Part of a small language model's weights.
Size: 14 layers, width 224, 4 heads of 64 (2 for keys and values), MLP 320 SwiGLU, vocabulary 8192, 9.1M parameters.
Architecture: RMSNorm before each block, untied embeddings.
Training: a variant of Adam for these matrices, 316M tokens.
MLP neurons of a small language model. Each row is named by its layer, matrix (gate and up: input weights) and neuron, and shows model dimensions 16-111. Each number is 50 + 15 x the weight over its row's rms, rounded and kept within 0 to 99. A neuron's up and down rows have the sign that makes its largest values positive.
After each neuron's rows, "fires after" lists the tokens most often just before its 100 highest values on Wikipedia text that the model never trained on.

L6.gate229:37 65 35 36 52 79 60 60 27 67 54 55 55 46 68 51 31 49 53 46 45 47 57 63 69 49 50 52 52 28 68 50 36 66 71 69 44 54 49 46 28 29 79 34 53 36 33 32 21 76 48 26 63 52 46 37 29 60 47 39 87 33 48 44 67 46 56 55 13 53 15 43 49 50 41 43 23 47 35 26 45 61 50 88 49 51 44 61 48 42 36 47 52 61 59 52
L6.up229:61 43 49 33 50 62 51 59 55 56 40 39 54 34 56 79 49 51 60 68 54 61 27 38 42 51 68 53 45 51 50 28 56 75 31 43 87 94 39 21 47 21 22 60 54 46 61 61 29 70 40 52 31 56 44 38 48 66 32 71 28 61 42 38 35 22 19 42 46 55 66 34 55 65 53 55 45 37 45 48 48 56 26 48 68 65 45 64 56 48 34 49 72 49 69 53
fires after: " to", " can", "″", "As", " I", " per"

L4.gate266:39 26 50 35 61 64 64 43 63 33 41 40 53 23 41 46 27 50 53 64 19 48 65 68 40 37 77 51 62 66 58 49 36 52 36 67 60 82 44 53 53 51 66 79 73 61 66 40 51 34 56 56 68 39 26 39 39 42 78 51 52 56 50 58 59 80 53 59 41 35 53 23 20 50 55 20 61 66 84 45 56 52 46 86 45 46 67 86 81 55 65 46 61 49 47 53
L4.up266:57 47 52 57 44 71 20 19 57 48 65 60 35 49 54 55 73 60 65 17 74 50 65 56 47 50 87 57 77 66 58 52 38 51 36 60 81 55 62 60 72 78 37 39 52 00 29 46 78 31 37 17 43 56 51 39 66 48 49 55 51 63 65 53 57 51 44 59 55 68 49 50 53 43 53 49 74 61 26 33 40 51 83 47 60 39 68 63 56 82 52 42 53 54 69 55
fires after: " B", " T", " A", "S", " W", " N"

L5.gate211:24 50 23 42 35 58 45 51 67 40 57 29 40 61 49 55 47 34 33 35 24 50 52 38 40 29 36 49 22 74 54 27 44 63 63 48 32 57 56 42 43 43 51 64 59 60 49 26 45 20 56 67 88 38 31 70 50 65 57 60 62 48 59 23 50 27 50 56 34 50 38 75 43 63 15 36 41 61 56 60 51 73 61 45 40 31 57 30 63 36 07 46 51 79 73 40
L5.up211:54 48 30 45 51 42 45 39 48 39 43 52 64 23 32 57 60 67 45 43 42 70 32 75 18 31 34 63 47 45 27 72 70 54 75 50 68 41 42 39 52 37 34 66 30 69 78 38 57 58 32 17 61 61 05 70 66 50 26 79 44 35 37 44 69 46 28 63 48 46 73 54 47 59 10 43 37 39 56 46 33 61 57 45 36 42 21 53 52 67 39 39 40 69 41 33
fires after: " on", "-", "On"

L8.gate43:20 26 71 52 52 38 67 42 55 66 51 57 51 59 30 85 51 36 47 47 68 56 32 38 38 40 18 47 34 41 50 42 42 81 25 63 46 67 50 58 21 49 49 48 42 41 25 56 26 79 61 39 42 56 38 33 71 64 35 37 59 43 56 30 37 48 53 56 51 71 31 38 39 58 22 42 13 70 54 55 59 54 53 52 63 68 44 40 43 80 82 57 62 62 45 59
L8.up43:47 33 62 40 68 30 54 56 69 43 68 62 24 54 33 56 53 53 57 40 57 55 09 45 62 48 54 56 68 41 71 30 55 34 53 58 36 59 39 66 52 45 59 44 19 22 32 59 25 54 46 11 56 44 31 18 58 51 47 51 41 54 54 47 32 56 35 41 40 34 46 39 50 47 34 29 71 36 73 50 57 42 29 69 66 53 58 30 35 50 60 40 10 54 49 75
fires after: " |", " Championships", "Population", "P"

L10.gate5:72 28 35 49 59 46 26 52 36 53 71 68 64 60 53 75 53 56 55 55 48 72 48 77 76 28 36 60 64 52 70 15 59 40 63 34 54 36 45 35 37 60 41 56 55 34 63 38 36 69 49 62 75 35 70 45 38 49 51 66 44 63 35 50 49 28 41 40 58 45 70 64 79 31 72 64 52 30 71 44 50 41 51 27 56 50 54 79 46 54 54 54 40 61 49 36
L10.up5:42 50 43 61 45 52 49 63 45 57 39 55 37 46 40 25 61 39 29 37 62 36 61 68 30 41 63 56 64 49 89 50 43 61 68 47 55 64 65 74 38 65 24 69 74 45 30 71 52 11 67 44 62 39 60 63 51 41 38 31 57 66 15 42 38 62 74 64 49 39 35 47 72 46 45 31 73 37 22 33 42 53 75 50 60 53 51 44 42 72 33 67 35 51 85 74
fires after: "u", "se", " Vi", "y", " Cu"

L9.gate105:45 81 48 67 34 45 48 64 32 36 58 60 57 44 20 49 56 70 49 62 69 69 34 38 50 27 63 74 49 29 64 63 62 36 44 48 43 65 61 44 93 63 61 50 60 43 31 31 46 43 49 33 53 70 45 59 55 55 52 51 58 52 52 46 61 84 42 40 36 31 58 32 53 48 48 58 57 54 67 43 56 59 26 69 41 53 59 61 39 51 77 75 34 35 30 73
L9.up105:63 61 45 57 38 51 34 58 59 23 67 46 47 49 69 76 48 29 34 44 43 69 73 69 24 45 47 21 65 69 31 82 56 50 52 35 58 50 54 61 59 35 47 41 60 64 48 45 42 67 55 30 62 45 73 76 27 56 40 37 66 56 58 19 22 49 66 58 45 44 60 60 69 44 83 41 44 33 72 41 25 71 45 61 29 57 59 58 24 60 50 65 46 33 31 51
fires after: "\n", "|", "-", " Vol", " |", "ator"

L8.gate102:47 47 46 66 43 42 54 33 68 52 43 41 48 52 40 47 42 81 34 60 10 46 53 58 41 42 51 61 50 67 47 34 54 38 53 71 50 65 24 39 41 36 18 56 66 75 59 63 81 46 58 63 51 46 43 57 45 67 68 51 37 40 15 62 35 26 41 51 60 63 37 49 29 82 44 41 53 72 41 55 59 14 55 39 41 63 45 73 38 93 53 54 22 49 25 55
L8.up102:83 36 33 48 54 57 58 40 51 56 39 66 44 39 56 16 42 31 37 58 35 35 55 53 41 43 22 45 32 52 35 55 50 45 37 70 29 47 53 52 63 61 41 72 76 58 49 64 65 50 59 53 70 73 52 30 75 67 52 15 12 41 41 52 47 21 36 35 36 46 58 64 46 59 72 58 40 85 81 62 70 32 66 64 59 42 38 52 48 76 66 63 33 41 42 38
fires after: "-", " |", " Time", " •", " (", " Official"

L10.gate48:60 80 19 51 53 19 34 46 80 45 84 22 47 54 52 36 15 45 30 45 39 46 57 83 68 50 76 57 45 61 48 41 56 71 61 59 30 29 74 84 64 28 50 63 82 54 76 72 76 24 49 62 49 18 40 62 46 59 35 65 37 55 56 22 63 54 54 42 34 49 35 54 57 55 25 53 77 52 57 46 58 68 52 50 36 38 43 63 57 57 42 48 46 20 51 39
L10.up48:44 33 56 45 45 20 45 40 53 66 53 31 33 57 31 48 28 44 25 28 28 56 50 67 62 13 66 58 32 37 49 64 70 69 66 35 54 51 58 52 67 20 54 39 50 64 41 74 28 53 63 41 47 12 55 51 69 67 51 62 59 43 47 60 51 42 48 41 75 62 60 47 80 62 57 48 38 70 39 46 31 68 36 45 25 55 37 40 38 81 46 47 56 59 45 38
fires after: " |", "|", "ing"

L6.gate9:46 33 68 51 58 82 56 39 39 39 66 52 63 59 43 44 57 53 67 43 42 24 36 68 29 44 57 23 61 58 56 59 25 36 43 48 57 51 82 48 47 79 64 49 45 47 80 43 66 36 39 22 54 54 61 45 71 79 61 56 47 43 49 44 69 47 79 68 59 61 57 61 52 47 51 55 62 33 77 37 67 48 53 33 63 34 79 12 52 93 77 59 56 41 60 39
L6.up9:65 39 64 55 52 66 40 71 52 37 37 42 42 46 63 48 76 80 57 58 33 58 26 68 51 41 56 43 50 38 64 24 73 27 54 53 33 66 71 21 23 63 55 36 96 34 51 45 62 65 62 47 72 52 53 69 51 59 31 59 55 68 67 52 54 54 53 37 67 51 50 48 48 63 52 41 27 60 51 61 68 45 54 28 33 60 75 60 57 44 55 39 43 54 41 57
fires after: " Bl", " Jr", " Inc", " Pi", " Pl"